MLP neurons of a small language model. Each row is named by its layer, matrix (gate and up: input weights; down: output weights) and neuron, and shows model dimensions 272-399. Each number is 50 + 12 x the weight over its row's rms, rounded and kept within 0 to 99. A neuron's up and down rows have the sign that makes its largest values positive.
Before each neuron's rows, "fires on" lists the tokens most often at its 100 highest values on Wikipedia text that the model never trained on.

fires on: " was", "S", " S", " play", " F", " 5"
L2.gate66:37 68 66 68 34 67 35 49 63 53 49 34 57 62 31 30 37 36 58 48 49 44 51 57 55 37 49 30 62 50 77 47 27 41 30 42 38 62 81 40 65 46 33 59 52 54 40 45 51 58 66 46 52 39 43 35 54 53 55 41 61 58 71 45 41 37 67 36 54 50 47 60 50 34 61 61 55 46 39 68 69 47 65 58 27 46 42 53 45 42 45 53 45 69 40 62 72 35 68 44 47 37 53 46 56 67 50 73 49 46 64 56 30 33 41 42 71 52 32 63 59 42 48 42 49 37 63 59
L2.up66:43 55 59 62 55 48 56 58 36 55 41 49 43 48 36 62 42 33 44 54 25 60 48 53 69 62 49 40 60 53 41 67 41 65 68 50 57 66 46 38 53 40 50 64 32 59 57 47 49 57 59 39 27 57 25 25 62 29 72 48 42 56 55 73 47 52 71 41 62 41 58 63 25 57 60 51 59 48 32 50 45 50 47 54 38 57 65 35 55 35 54 60 52 51 51 49 46 44 45 46 71 51 65 73 59 52 32 71 64 54 60 61 26 28 48 51 54 50 49 63 59 40 57 41 62 40 45 49
L2.down66:58 51 53 62 60 37 59 74 33 46 47 64 39 48 47 51 64 64 38 50 43 60 52 49 61 57 48 58 35 31 22 47 49 56 49 59 45 28 37 75 42 46 69 53 45 48 42 60 51 47 40 64 48 55 54 56 23 40 61 40 33 34 38 62 47 48 60 38 57 40 50 53 39 34 42 43 54 43 57 42 47 65 63 47 54 38 50 56 42 69 48 68 54 38 59 35 48 56 41 49 70 65 36 80 50 49 56 35 46 36 45 50 68 55 40 29 16 47 45 65 68 55 68 49 48 38 49 65

fires on: "al", "ed", "an", "ell", "en", "n"
L3.gate390:47 70 41 49 52 18 43 56 50 62 55 43 44 60 54 61 34 33 48 60 57 43 47 53 55 49 55 42 51 55 47 52 38 49 49 48 50 53 41 54 55 48 56 34 69 69 59 30 40 57 62 49 60 42 29 44 54 72 63 57 65 27 63 48 53 42 28 35 36 49 51 41 33 63 57 42 49 38 50 33 47 54 34 46 53 65 49 27 48 55 44 47 45 60 48 63 49 51 56 53 69 60 38 65 54 34 58 34 59 49 62 51 58 56 64 67 62 52 32 34 45 49 57 34 35 55 58 47
L3.up390:47 41 44 59 21 36 47 50 40 51 54 66 52 51 64 36 55 51 52 38 61 42 44 59 46 59 47 48 40 51 39 54 47 62 44 36 24 54 36 54 42 45 70 31 47 61 36 40 49 50 64 39 45 37 44 35 68 53 46 32 76 38 45 53 45 47 51 59 42 63 36 64 31 41 45 33 39 42 62 41 36 54 46 44 66 58 37 54 52 49 65 70 53 60 51 61 44 29 46 45 60 51 59 97 56 65 54 35 65 33 53 42 46 36 67 56 56 53 56 58 37 45 61 30 48 61 49 33
L3.down390:59 26 47 60 46 88 45 59 54 43 42 50 34 52 60 51 42 65 58 43 43 40 58 49 38 52 54 61 51 36 38 57 67 46 46 41 61 42 63 39 42 66 54 51 07 37 42 49 58 50 23 63 55 58 56 52 26 42 39 54 38 56 34 49 53 53 45 59 70 48 49 56 58 36 59 46 38 49 37 62 55 53 65 47 72 23 47 62 53 54 47 48 63 32 25 46 61 50 50 57 32 61 45 71 52 58 44 39 51 39 44 61 42 62 20 50 65 44 68 79 49 42 65 50 54 74 64 47

fires on: "B", " single", " Al", " Rec", "I"
L2.gate330:38 46 51 51 46 41 56 50 46 40 44 40 56 60 51 53 67 51 51 56 59 46 47 48 69 51 58 40 48 66 65 51 73 41 30 51 57 46 40 37 42 64 32 36 47 56 70 38 38 38 44 50 58 41 52 43 48 77 67 76 32 44 76 36 44 46 54 33 36 57 45 21 59 55 58 63 45 60 35 60 70 49 70 59 60 56 37 35 52 56 73 56 56 37 46 52 40 42 33 43 59 65 20 48 38 42 36 21 50 46 53 50 40 64 38 30 63 37 49 35 62 63 44 56 17 48 59 55
L2.up330:43 44 31 56 41 44 47 52 71 65 51 41 62 56 45 38 51 65 49 72 52 35 45 62 57 50 48 49 50 64 53 57 63 52 38 38 55 45 61 32 60 55 60 47 56 83 57 49 39 45 37 66 54 46 88 53 49 38 46 52 47 44 40 57 60 55 57 49 53 67 56 29 38 53 51 61 43 60 40 51 40 63 66 47 48 76 25 50 61 43 63 39 48 51 58 53 59 53 40 36 44 37 34 63 61 17 49 45 53 63 52 56 78 57 49 42 66 46 37 44 48 52 53 60 21 47 61 63
L2.down330:56 42 34 59 27 43 43 32 53 55 68 40 57 51 55 43 52 57 62 53 48 33 43 79 49 30 45 51 43 54 42 49 49 52 57 48 43 46 62 43 54 52 57 47 67 69 54 49 50 35 37 59 54 52 81 55 59 13 46 41 63 32 32 62 54 79 58 54 48 68 24 43 48 49 47 55 34 60 50 38 53 62 53 41 38 70 45 77 77 49 46 51 57 53 54 52 73 46 48 36 47 31 41 63 50 36 62 57 55 64 57 40 76 54 50 49 45 43 53 48 49 33 40 73 48 53 38 50

fires on: " =", "P", "=", "D", ")", " gl"
L3.gate118:45 92 36 56 42 19 38 51 62 61 66 53 36 56 39 49 49 50 46 56 52 62 44 49 44 66 70 47 47 47 38 43 59 51 46 45 45 65 33 70 47 64 43 30 68 32 51 51 58 48 49 37 57 32 48 49 56 47 52 72 30 34 74 47 35 36 40 67 46 56 57 38 46 54 63 40 61 59 42 40 53 49 56 49 39 56 27 63 37 61 69 35 66 50 26 19 39 56 38 39 55 44 36 61 40 55 57 43 46 49 48 32 66 71 56 47 53 54 41 42 73 62 48 32 43 32 42 31
L3.up118:58 65 51 51 56 23 36 48 61 42 59 38 42 40 60 38 51 39 62 46 52 73 43 69 40 59 35 60 60 41 48 55 48 55 57 44 33 64 45 53 44 56 50 49 45 36 66 68 58 50 51 38 63 33 43 51 68 45 51 47 47 42 34 38 57 58 59 57 45 33 68 33 55 53 46 55 25 59 38 29 52 52 73 50 47 50 32 46 42 41 78 40 42 37 44 24 46 34 38 14 34 48 52 56 20 48 62 70 36 55 39 44 71 60 63 35 42 36 48 40 71 38 63 40 34 27 53 32
L3.down118:75 39 51 57 45 64 36 57 52 45 49 35 33 72 66 49 35 60 47 55 58 39 44 56 49 30 43 51 51 43 72 38 45 47 37 57 66 56 53 37 48 41 41 59 54 79 64 64 47 44 29 41 28 56 51 69 46 30 72 61 63 63 37 55 57 64 64 45 46 48 49 55 57 52 44 53 39 41 39 55 30 50 47 52 58 41 34 20 41 44 53 38 47 43 70 42 67 48 48 56 27 70 49 47 15 39 64 59 63 50 48 74 62 49 51 74 61 32 45 70 58 55 60 54 27 68 57 45

fires on: "n", ":", "u", ",", "h"
L3.gate126:36 62 77 65 66 56 42 61 44 66 58 58 40 59 49 46 45 28 38 48 41 57 37 49 52 43 42 54 45 55 42 57 56 40 45 55 37 53 78 44 71 63 60 44 45 54 32 42 29 55 25 66 58 56 53 48 49 55 41 42 34 43 64 47 41 46 55 49 28 53 52 44 63 65 51 54 54 63 58 45 52 61 51 55 35 54 61 56 59 46 44 39 41 53 55 51 43 43 46 71 40 44 63 37 36 54 41 43 52 46 46 54 52 36 50 52 61 46 69 64 63 38 47 58 64 60 58 26
L3.up126:41 63 47 57 35 53 61 67 65 63 40 55 55 63 57 53 42 49 51 60 61 59 40 60 58 35 55 56 46 41 47 46 77 38 76 53 61 59 50 64 53 61 58 39 55 54 28 47 42 32 50 36 36 76 48 80 49 57 38 59 35 43 65 54 29 42 35 59 42 73 52 38 59 56 63 38 49 61 66 51 51 68 41 46 59 47 47 58 65 67 53 49 55 65 39 71 44 59 47 67 58 57 38 70 40 64 56 57 69 57 36 59 63 55 63 54 58 56 48 63 42 36 45 41 46 49 44 30
L3.down126:50 42 49 52 26 38 76 60 49 49 52 59 28 41 49 57 63 53 74 69 27 51 42 49 35 43 63 58 64 71 58 43 53 45 35 51 48 43 45 28 59 58 54 15 63 44 60 60 50 53 62 47 55 56 50 61 45 46 63 35 67 41 34 49 81 53 56 52 51 44 52 47 64 52 54 69 42 66 37 72 48 42 47 60 57 39 42 58 46 64 47 38 03 45 61 41 53 43 69 55 32 53 58 54 63 53 42 55 54 36 24 40 54 45 33 28 57 34 40 61 35 74 71 14 40 47 30 70

fires on: "3", "um", "1", "L", "ode", "z"
L2.gate377:48 39 54 48 35 48 51 34 34 59 49 34 46 69 61 37 68 59 60 29 62 52 35 41 36 44 47 67 46 75 44 57 58 50 31 57 33 41 45 61 42 49 36 33 61 44 54 52 60 51 32 81 48 49 77 52 37 53 36 51 48 61 55 41 45 59 52 45 58 71 47 65 49 50 61 44 64 62 51 41 61 59 42 39 59 43 21 71 44 48 64 53 47 50 38 47 45 49 38 79 45 55 30 75 48 33 53 41 54 45 54 41 43 58 55 27 51 74 61 32 32 53 64 39 37 50 46 58
L2.up377:56 46 73 59 47 44 65 33 49 56 63 39 55 72 52 38 34 58 45 84 29 37 55 54 53 16 60 56 48 48 50 58 58 41 63 60 53 72 27 36 66 39 46 50 51 75 39 42 40 71 49 58 23 34 54 39 62 61 39 66 50 59 29 61 33 59 61 55 45 56 41 35 66 41 35 62 46 61 56 44 59 42 47 72 55 55 46 39 54 33 61 29 47 72 44 60 57 48 56 66 58 51 36 69 40 42 54 56 44 32 65 61 45 34 54 44 60 53 32 44 43 54 57 53 31 45 32 58
L2.down377:50 39 26 36 31 57 33 40 53 58 44 65 49 25 55 46 50 43 64 37 77 55 27 41 55 72 47 55 37 51 45 50 46 58 20 43 54 35 57 63 42 42 25 42 53 66 51 51 46 38 44 35 57 58 72 60 47 39 68 42 53 42 66 29 57 53 27 36 38 46 48 43 29 67 59 37 60 54 22 51 57 48 49 34 57 31 51 68 46 64 72 73 45 48 42 37 37 57 46 61 41 50 61 48 56 69 33 45 40 76 67 42 47 75 59 46 58 59 71 82 27 44 39 54 45 38 48 52

fires on: " 1", "i", " 2", " second"
L2.gate381:58 55 44 54 52 54 58 64 54 36 43 45 37 39 61 78 48 37 63 29 37 36 40 63 45 58 51 44 49 71 64 65 44 47 59 40 58 80 47 70 38 59 46 48 53 50 50 51 34 51 47 61 35 48 61 56 52 64 51 85 34 56 55 50 53 53 41 73 38 55 39 43 58 66 63 52 66 52 37 63 42 43 47 66 35 55 44 42 47 51 53 44 53 40 54 42 46 56 61 57 47 50 60 34 66 56 55 37 60 46 34 69 40 58 50 44 45 54 68 32 56 41 43 34 51 56 71 58
L2.up381:61 26 49 44 57 51 51 50 42 47 39 58 43 50 57 59 47 38 63 32 47 58 30 67 47 56 58 69 68 76 40 53 61 54 51 50 55 55 50 62 62 43 32 37 42 49 65 48 57 53 53 72 40 34 40 55 50 52 26 63 38 48 43 66 46 48 29 72 47 51 16 45 54 63 65 76 52 60 41 61 47 41 59 55 72 64 42 52 69 47 59 44 46 45 50 41 63 50 53 51 52 59 49 46 62 47 45 49 61 49 55 75 37 55 56 37 40 63 67 42 45 62 50 50 57 69 58 55
L2.down381:42 59 56 48 61 47 52 37 64 59 39 60 52 37 38 50 44 56 43 75 75 59 63 62 60 65 35 56 55 19 39 55 62 65 38 43 56 32 65 54 52 37 47 66 46 43 54 63 51 50 20 52 28 57 36 39 52 66 19 41 49 62 45 50 50 31 57 25 44 59 61 61 47 55 53 50 25 42 69 28 74 36 70 48 63 37 45 33 47 39 40 46 48 41 39 34 55 55 54 29 65 51 36 71 32 46 41 54 41 57 42 30 37 40 41 42 46 64 55 42 58 57 36 65 61 56 57 54

fires on: " att", " feat", " adv", " cont", " ref"
L2.gate310:35 59 56 73 66 37 44 60 46 45 47 42 44 68 49 74 32 52 52 53 41 39 50 42 60 51 71 32 69 39 59 52 30 58 70 39 62 63 59 42 51 57 18 39 48 43 50 59 44 51 74 33 42 53 34 38 46 72 42 36 41 46 59 65 34 49 53 42 40 33 41 44 43 48 83 30 57 64 38 63 58 48 49 41 55 50 34 53 36 62 65 46 67 49 30 55 58 61 63 19 56 68 43 70 67 47 52 31 43 41 57 39 62 33 36 40 72 43 44 34 45 62 45 47 55 62 61 53
L2.up310:57 64 39 63 29 56 41 58 58 50 36 34 58 58 53 49 66 55 53 47 39 67 46 61 48 67 58 69 68 68 71 55 59 41 45 51 51 70 66 47 42 55 36 47 50 63 58 58 53 56 60 50 49 31 63 51 47 24 62 48 33 35 37 61 52 55 71 50 44 49 33 50 52 45 64 46 49 27 52 48 59 46 51 45 61 54 63 66 52 38 70 29 38 50 21 41 50 66 66 35 65 32 62 68 58 31 49 46 41 56 46 57 36 47 40 52 73 52 66 20 63 61 53 54 51 45 60 37
L2.down310:62 47 41 57 40 49 54 43 46 55 34 46 59 66 47 51 74 59 47 37 46 60 51 50 60 66 63 68 57 71 62 57 64 53 36 56 44 68 77 46 51 43 45 49 55 63 64 44 44 44 57 50 46 48 62 48 53 04 54 56 37 52 39 47 52 54 67 54 28 72 39 58 54 42 57 51 51 30 43 50 59 45 50 53 51 35 64 46 65 35 71 36 49 52 38 47 46 69 68 50 53 43 70 58 63 41 40 59 37 60 42 40 37 37 43 64 55 65 58 24 61 62 65 49 54 50 63 42

fires on: "=", " Sc", " O", " =", "R", " with"
L2.gate220:63 59 74 38 38 45 38 61 59 34 58 52 38 54 72 51 61 31 79 41 41 64 44 46 50 60 74 38 53 50 41 53 65 45 61 69 51 40 78 59 37 46 45 20 56 45 59 45 37 32 28 50 52 48 48 55 39 48 61 43 26 43 48 36 68 55 52 57 33 45 65 39 92 49 41 60 49 74 43 50 39 51 55 40 47 36 51 59 41 55 58 34 52 51 36 21 71 52 71 66 41 38 57 33 33 52 61 64 35 40 50 66 47 67 48 37 47 47 54 42 48 29 42 46 38 39 66 40
L2.up220:49 58 64 52 54 58 51 53 49 40 61 45 56 32 49 40 43 44 60 25 40 51 38 59 52 37 59 32 53 58 78 58 59 69 61 53 60 50 31 51 37 66 50 43 46 87 61 52 65 58 36 66 43 45 57 60 55 63 66 58 30 45 53 46 51 58 69 46 44 50 60 64 68 40 43 51 42 66 47 42 53 45 59 46 25 48 60 48 51 49 66 21 64 47 54 25 60 43 40 41 32 40 52 50 40 58 49 46 30 55 47 44 62 47 65 42 41 62 31 45 67 47 62 48 37 44 43 50
L2.down220:53 57 42 62 62 46 70 30 36 34 58 70 57 62 59 67 50 50 41 59 64 65 50 43 45 46 43 38 57 52 42 56 42 47 40 52 51 62 40 29 50 70 54 47 43 73 33 63 68 53 47 40 49 43 72 62 48 42 24 54 57 50 54 52 42 51 64 43 66 51 44 37 52 37 58 40 46 52 50 63 83 64 46 46 43 57 44 30 68 73 62 48 65 59 60 43 51 50 70 32 64 48 12 58 35 42 41 33 62 63 38 53 63 60 53 50 31 57 52 27 52 49 50 58 47 54 34 68

fires on: "ed", "ar", "al", "ol", "p", "ated"
L2.gate320:54 47 46 54 42 56 50 50 35 54 57 37 46 52 44 46 50 62 48 45 65 40 38 58 35 58 54 38 39 65 36 62 49 66 50 52 37 51 38 54 52 62 19 35 61 68 43 68 62 41 67 48 40 47 57 39 69 41 49 61 55 37 50 53 25 47 50 56 51 43 55 74 47 48 65 39 45 25 56 57 37 52 42 43 38 74 60 59 54 45 57 55 53 51 57 45 15 49 49 47 50 70 45 57 60 52 39 53 62 62 50 49 37 39 51 65 37 45 62 26 73 44 31 77 33 64 53 31
L2.up320:46 52 37 42 33 46 64 52 47 46 66 41 57 49 40 37 43 80 55 29 68 54 33 56 46 42 39 58 35 68 42 51 37 58 48 50 45 50 39 60 54 25 51 36 59 39 39 49 52 48 42 63 41 49 62 47 69 10 48 42 64 54 47 62 50 31 46 64 57 73 50 89 38 40 69 34 27 30 67 48 37 72 40 38 53 76 58 44 52 21 36 61 46 52 45 56 32 62 46 63 46 50 49 68 26 49 37 42 57 47 68 75 41 27 52 70 28 54 55 43 31 59 50 53 67 39 41 54
L2.down320:56 66 60 38 51 45 56 49 70 52 41 57 52 54 49 53 43 35 51 44 52 47 53 42 45 49 60 60 39 39 61 52 58 46 52 53 50 53 78 44 47 56 66 63 56 11 42 41 42 55 40 52 58 39 66 69 43 57 60 61 52 56 50 56 62 47 67 47 47 58 55 31 54 50 34 78 63 70 49 61 51 49 56 52 59 21 35 36 55 64 50 43 32 50 43 63 75 53 59 56 47 47 58 41 42 55 63 41 34 45 44 62 71 75 39 50 68 61 36 58 19 49 54 16 67 41 40 61

fires on: "I", "h", "==", "B", " from"
L3.gate421:59 62 69 45 44 47 57 46 62 57 81 33 59 42 53 41 75 54 46 50 46 49 52 57 42 30 41 29 52 60 74 47 46 31 40 35 54 71 65 44 41 56 36 42 56 50 65 46 40 71 45 25 51 55 45 51 49 63 67 60 34 32 68 39 38 41 55 48 43 58 50 62 66 37 57 70 48 48 48 50 55 51 45 46 46 50 54 59 53 52 71 59 60 43 37 55 59 47 34 53 35 33 39 66 49 55 49 44 41 35 61 56 37 22 45 47 46 58 23 47 84 46 54 27 22 41 57 42
L3.up421:44 50 46 38 48 41 40 65 41 38 69 35 37 46 32 50 50 47 51 43 40 45 64 55 46 41 56 39 46 43 49 53 39 44 39 52 43 69 52 51 61 41 64 40 68 43 29 47 45 23 71 41 47 34 73 54 46 57 49 43 55 27 71 60 48 56 57 35 68 51 88 51 62 50 62 57 55 59 49 34 48 46 63 44 42 73 58 62 60 24 55 82 52 62 51 43 37 45 28 60 54 35 50 56 39 44 31 46 59 41 57 72 45 54 81 46 35 49 08 48 63 49 34 49 55 52 51 42
L3.down421:74 56 63 41 49 48 34 53 32 52 36 43 35 42 53 52 47 55 44 34 61 38 70 50 43 53 60 55 39 56 49 73 43 60 57 59 43 60 66 51 52 38 53 36 46 52 56 13 60 49 66 59 48 60 55 63 69 45 53 58 36 32 39 66 39 62 47 35 54 46 49 50 47 41 49 48 72 49 57 48 45 45 49 30 47 44 50 56 57 61 55 55 49 51 60 64 22 53 61 61 36 65 56 45 51 50 62 66 38 71 54 43 53 59 39 78 62 27 60 73 44 51 35 19 32 66 53 48

fires on: "a", "h", "et", "ut", ":"
L2.gate234:53 48 29 68 30 61 71 63 44 58 38 49 50 87 28 53 44 35 61 54 52 40 33 61 54 40 47 55 47 28 40 37 32 46 39 63 59 41 64 70 67 59 60 55 39 56 40 46 52 50 48 53 60 71 70 71 41 46 67 41 50 47 39 56 38 48 46 62 45 29 71 62 50 71 36 36 67 40 44 46 63 51 49 36 49 51 39 41 75 45 40 46 56 48 39 46 69 35 81 29 17 58 66 55 46 58 57 37 68 43 49 54 51 41 57 70 44 56 47 53 41 52 53 44 60 38 33 33
L2.up234:46 52 49 57 61 51 52 44 35 40 23 53 32 39 61 70 24 34 38 37 41 47 53 40 56 50 51 60 38 52 55 47 54 50 66 43 50 45 43 58 43 35 63 50 57 60 34 59 41 45 33 47 36 53 58 60 77 55 55 53 59 53 38 37 51 50 37 44 45 61 49 27 47 67 47 45 38 45 49 44 38 66 50 60 52 72 65 51 66 69 42 41 61 37 75 49 26 60 63 58 67 89 48 79 30 54 53 53 38 52 45 51 61 48 68 53 55 56 52 37 53 49 66 55 55 61 44 38
L2.down234:50 56 49 57 53 40 63 55 59 75 63 58 55 67 56 45 54 59 70 68 58 59 33 67 64 46 74 60 59 54 39 65 53 71 41 58 52 50 46 44 50 47 42 47 43 50 45 42 37 47 59 51 41 53 54 70 51 53 52 38 58 48 63 47 51 47 57 56 61 36 58 79 59 33 44 37 65 59 52 39 69 40 54 13 53 38 17 42 68 39 53 46 52 36 49 48 50 69 51 55 20 33 45 34 55 78 26 58 64 36 63 44 53 58 46 47 52 55 67 41 52 45 53 42 29 55 49 51

fires on: " the", " B", " P", " re", " S", " def"
L3.gate432:53 62 58 62 63 55 61 38 68 58 55 31 57 63 41 54 47 33 35 55 27 46 47 30 43 45 53 29 51 37 39 57 33 52 56 50 50 73 50 34 73 49 49 55 48 84 49 35 42 53 55 35 42 62 53 43 58 50 70 49 51 28 50 61 50 41 52 32 49 41 63 47 26 43 66 42 47 52 47 63 67 42 64 66 38 67 57 53 58 43 53 49 68 40 55 51 65 41 55 49 43 53 55 38 33 52 60 62 50 60 53 64 54 26 57 56 63 60 40 59 42 58 49 48 32 61 50 48
L3.up432:46 65 50 39 52 41 35 49 66 49 41 34 37 19 63 34 59 41 51 51 61 32 54 68 43 75 53 36 28 33 66 55 55 42 61 45 47 29 55 43 51 55 49 68 59 48 67 50 62 75 58 57 64 55 47 78 69 53 63 44 55 55 44 55 49 41 51 68 23 33 41 77 45 60 57 38 54 57 30 50 51 45 50 55 63 63 57 52 33 60 90 58 54 45 65 74 64 64 50 36 36 83 69 63 57 44 61 43 40 44 64 43 45 51 35 48 52 56 57 53 42 53 35 33 52 53 40 29
L3.down432:73 46 43 62 37 49 70 56 56 39 58 52 67 58 47 68 51 83 33 52 54 52 34 43 51 60 56 36 61 72 59 53 59 44 44 54 45 52 49 62 55 33 59 77 60 49 40 57 48 57 44 47 43 53 48 35 65 35 51 53 57 39 46 47 38 47 36 40 64 47 43 61 47 37 25 39 43 42 38 13 36 78 56 34 33 55 55 35 88 31 60 52 65 34 63 61 38 40 53 55 57 60 46 48 65 64 45 71 47 52 44 42 52 44 39 60 43 60 72 43 54 57 43 59 32 44 64 62

fires on: "\n", " p", " feat"
L2.gate159:56 52 74 62 72 38 32 44 51 40 59 41 44 64 49 56 37 36 47 40 54 52 64 47 47 33 45 33 35 28 41 41 45 61 56 46 49 62 72 47 40 62 45 61 62 62 62 42 45 54 52 36 61 56 38 46 59 71 56 68 47 58 49 47 37 61 50 29 36 48 51 52 38 54 45 49 42 50 35 57 43 40 46 50 35 38 41 54 43 66 69 41 57 61 56 64 64 33 76 40 39 71 42 43 55 50 74 46 53 56 51 44 57 58 40 38 43 33 41 33 49 60 36 54 32 52 40 51
L2.up159:73 33 50 60 26 34 31 45 73 43 59 40 58 33 53 54 68 57 44 21 49 43 51 66 44 30 45 61 42 42 68 55 59 57 59 42 44 65 46 35 40 55 47 31 57 47 70 45 49 37 45 39 48 50 43 49 78 31 35 59 45 50 47 59 51 46 64 43 46 39 52 63 40 38 53 56 46 65 50 51 50 52 45 58 51 53 41 42 61 43 56 54 35 83 25 54 54 46 82 43 42 56 48 52 62 52 62 33 49 49 48 45 19 53 57 36 70 38 42 52 46 35 60 34 38 33 32 46
L2.down159:65 22 38 66 19 52 39 48 71 41 37 60 55 29 58 37 55 65 48 42 45 36 55 65 45 53 69 55 65 58 72 53 68 46 42 53 53 44 38 57 57 50 42 52 57 25 44 49 35 35 33 70 31 54 70 57 66 19 34 47 36 36 57 54 49 57 51 51 60 51 52 58 42 37 47 59 36 75 50 68 41 41 30 50 54 35 67 36 62 37 37 37 34 51 37 42 60 65 60 53 52 53 53 51 56 50 51 53 57 50 46 38 26 62 60 38 63 60 62 57 55 51 53 32 50 50 49 49

fires on: " dist", " crit", " d", " star", " feat", "ist"
L2.gate213:40 50 67 80 34 27 49 51 66 57 58 35 48 60 26 46 45 44 67 59 43 46 46 33 38 38 49 37 57 53 45 56 72 43 60 43 54 59 31 27 53 70 45 56 38 68 51 43 58 55 51 47 52 24 32 38 45 53 46 52 37 30 54 57 44 69 39 63 51 42 40 40 55 44 47 73 47 63 42 53 71 58 26 76 49 46 44 57 46 91 68 46 60 57 46 56 44 32 60 37 73 47 42 56 52 42 47 41 53 58 40 47 56 32 56 43 49 57 34 48 55 40 47 63 26 35 56 62
L2.up213:43 49 61 61 26 32 38 53 66 45 55 41 45 55 46 42 43 42 54 37 44 55 52 55 61 40 55 54 31 43 46 60 46 46 37 33 46 49 48 45 36 50 35 43 60 71 43 42 61 42 51 47 54 51 44 37 68 54 45 49 41 34 60 68 51 53 65 63 60 38 27 50 31 47 52 41 44 69 48 61 49 44 42 59 49 53 27 35 47 74 77 56 53 49 41 58 55 29 66 41 66 51 53 57 51 48 39 52 53 65 42 64 27 45 59 46 63 39 39 53 44 37 56 61 38 21 38 51
L2.down213:46 45 40 45 59 49 55 66 68 32 46 48 40 71 55 53 38 46 42 47 56 59 56 61 79 60 50 57 45 47 51 48 37 65 44 52 59 38 60 73 40 28 40 59 57 58 54 48 54 51 59 46 49 35 67 61 55 36 63 45 55 36 34 36 44 49 48 25 38 45 49 49 36 36 55 50 40 60 43 86 41 60 57 42 53 46 58 33 46 44 74 57 59 44 59 55 60 51 58 46 39 53 51 46 42 56 50 52 63 47 69 54 46 61 40 71 47 43 32 49 46 45 63 43 56 51 65 60

fires on: " |", "'", "as"
L3.gate122:64 46 18 48 37 50 50 50 53 41 41 52 53 44 56 50 56 56 45 61 53 69 63 53 33 51 54 69 33 46 48 49 58 37 41 46 41 55 51 53 56 54 47 46 58 50 32 57 56 50 68 61 55 45 42 55 48 67 34 41 40 49 46 50 26 52 48 53 41 51 43 41 36 49 33 55 54 60 67 53 56 53 58 42 29 33 59 50 65 54 53 34 47 57 42 43 44 72 59 49 35 45 50 51 40 73 51 36 55 82 63 58 51 51 36 42 51 67 52 53 50 57 39 57 70 63 44 65
L3.up122:39 53 48 70 26 38 30 45 54 47 44 66 61 47 41 44 46 55 53 46 43 63 50 59 41 51 46 54 38 43 57 44 28 51 36 34 48 34 49 29 68 49 55 49 54 65 45 63 52 52 72 45 54 51 53 29 67 59 52 43 44 53 49 57 49 32 69 40 40 62 75 51 43 53 44 39 52 57 53 58 43 48 59 60 25 39 56 41 76 43 59 47 57 58 51 53 54 51 51 44 38 46 54 58 50 54 36 51 64 51 49 44 51 39 64 46 62 43 62 56 31 51 27 62 65 65 44 37
L3.down122:38 40 78 67 57 57 44 37 62 57 47 59 52 63 39 66 58 49 56 32 45 40 55 43 51 62 41 36 55 62 59 58 47 51 58 41 54 45 49 32 50 38 54 43 29 32 58 52 47 33 24 40 38 59 62 51 41 38 67 38 32 46 33 27 59 46 61 64 62 44 52 60 68 49 45 45 53 56 37 45 38 39 52 52 71 61 40 59 47 60 40 48 31 47 64 60 54 39 34 67 66 45 34 21 69 39 61 66 24 31 43 44 54 53 61 51 56 33 49 48 58 55 85 49 44 46 67 30

fires on: "\n", "is", " County", "and", " |", "'s"
L3.gate164:71 48 50 54 54 69 54 41 45 36 36 30 33 69 57 46 41 38 60 48 48 53 36 30 61 52 48 60 36 47 41 55 43 49 46 53 46 53 36 34 48 61 62 44 61 46 54 51 36 48 67 36 35 46 56 68 35 46 51 58 60 65 27 38 49 66 47 24 24 58 71 38 36 43 49 48 31 60 41 63 49 58 52 45 36 42 54 31 61 62 49 41 51 54 42 43 55 63 53 48 59 50 40 52 38 23 59 54 38 60 37 50 48 67 47 53 46 63 50 35 48 36 39 55 51 63 56 73
L3.up164:62 34 51 39 24 63 53 36 48 57 28 34 49 39 63 25 59 68 60 36 56 66 47 58 33 44 40 51 59 65 25 63 26 52 23 45 49 40 37 27 58 54 71 47 41 33 47 52 61 41 68 51 49 38 53 51 61 29 46 48 82 67 33 53 66 56 61 43 49 72 64 40 36 43 46 61 56 46 45 66 20 30 45 54 49 48 35 50 60 37 53 57 42 41 52 36 48 58 40 52 54 53 48 34 47 35 37 64 41 53 52 40 32 58 81 37 40 71 64 53 48 55 66 54 62 61 30 46
L3.down164:19 45 28 51 54 36 55 52 60 87 63 54 37 59 55 68 56 68 36 50 60 66 54 72 38 60 49 39 53 84 50 67 62 35 57 35 43 29 62 60 61 55 45 50 23 39 59 66 49 65 46 49 52 44 55 55 62 54 48 44 47 48 47 49 53 42 42 58 72 53 57 54 47 69 56 37 55 37 47 41 58 56 41 48 46 64 56 69 46 35 43 62 54 43 42 59 37 28 45 59 54 50 65 37 64 58 35 47 53 31 50 27 58 66 51 51 48 48 56 53 39 67 48 65 53 42 51 25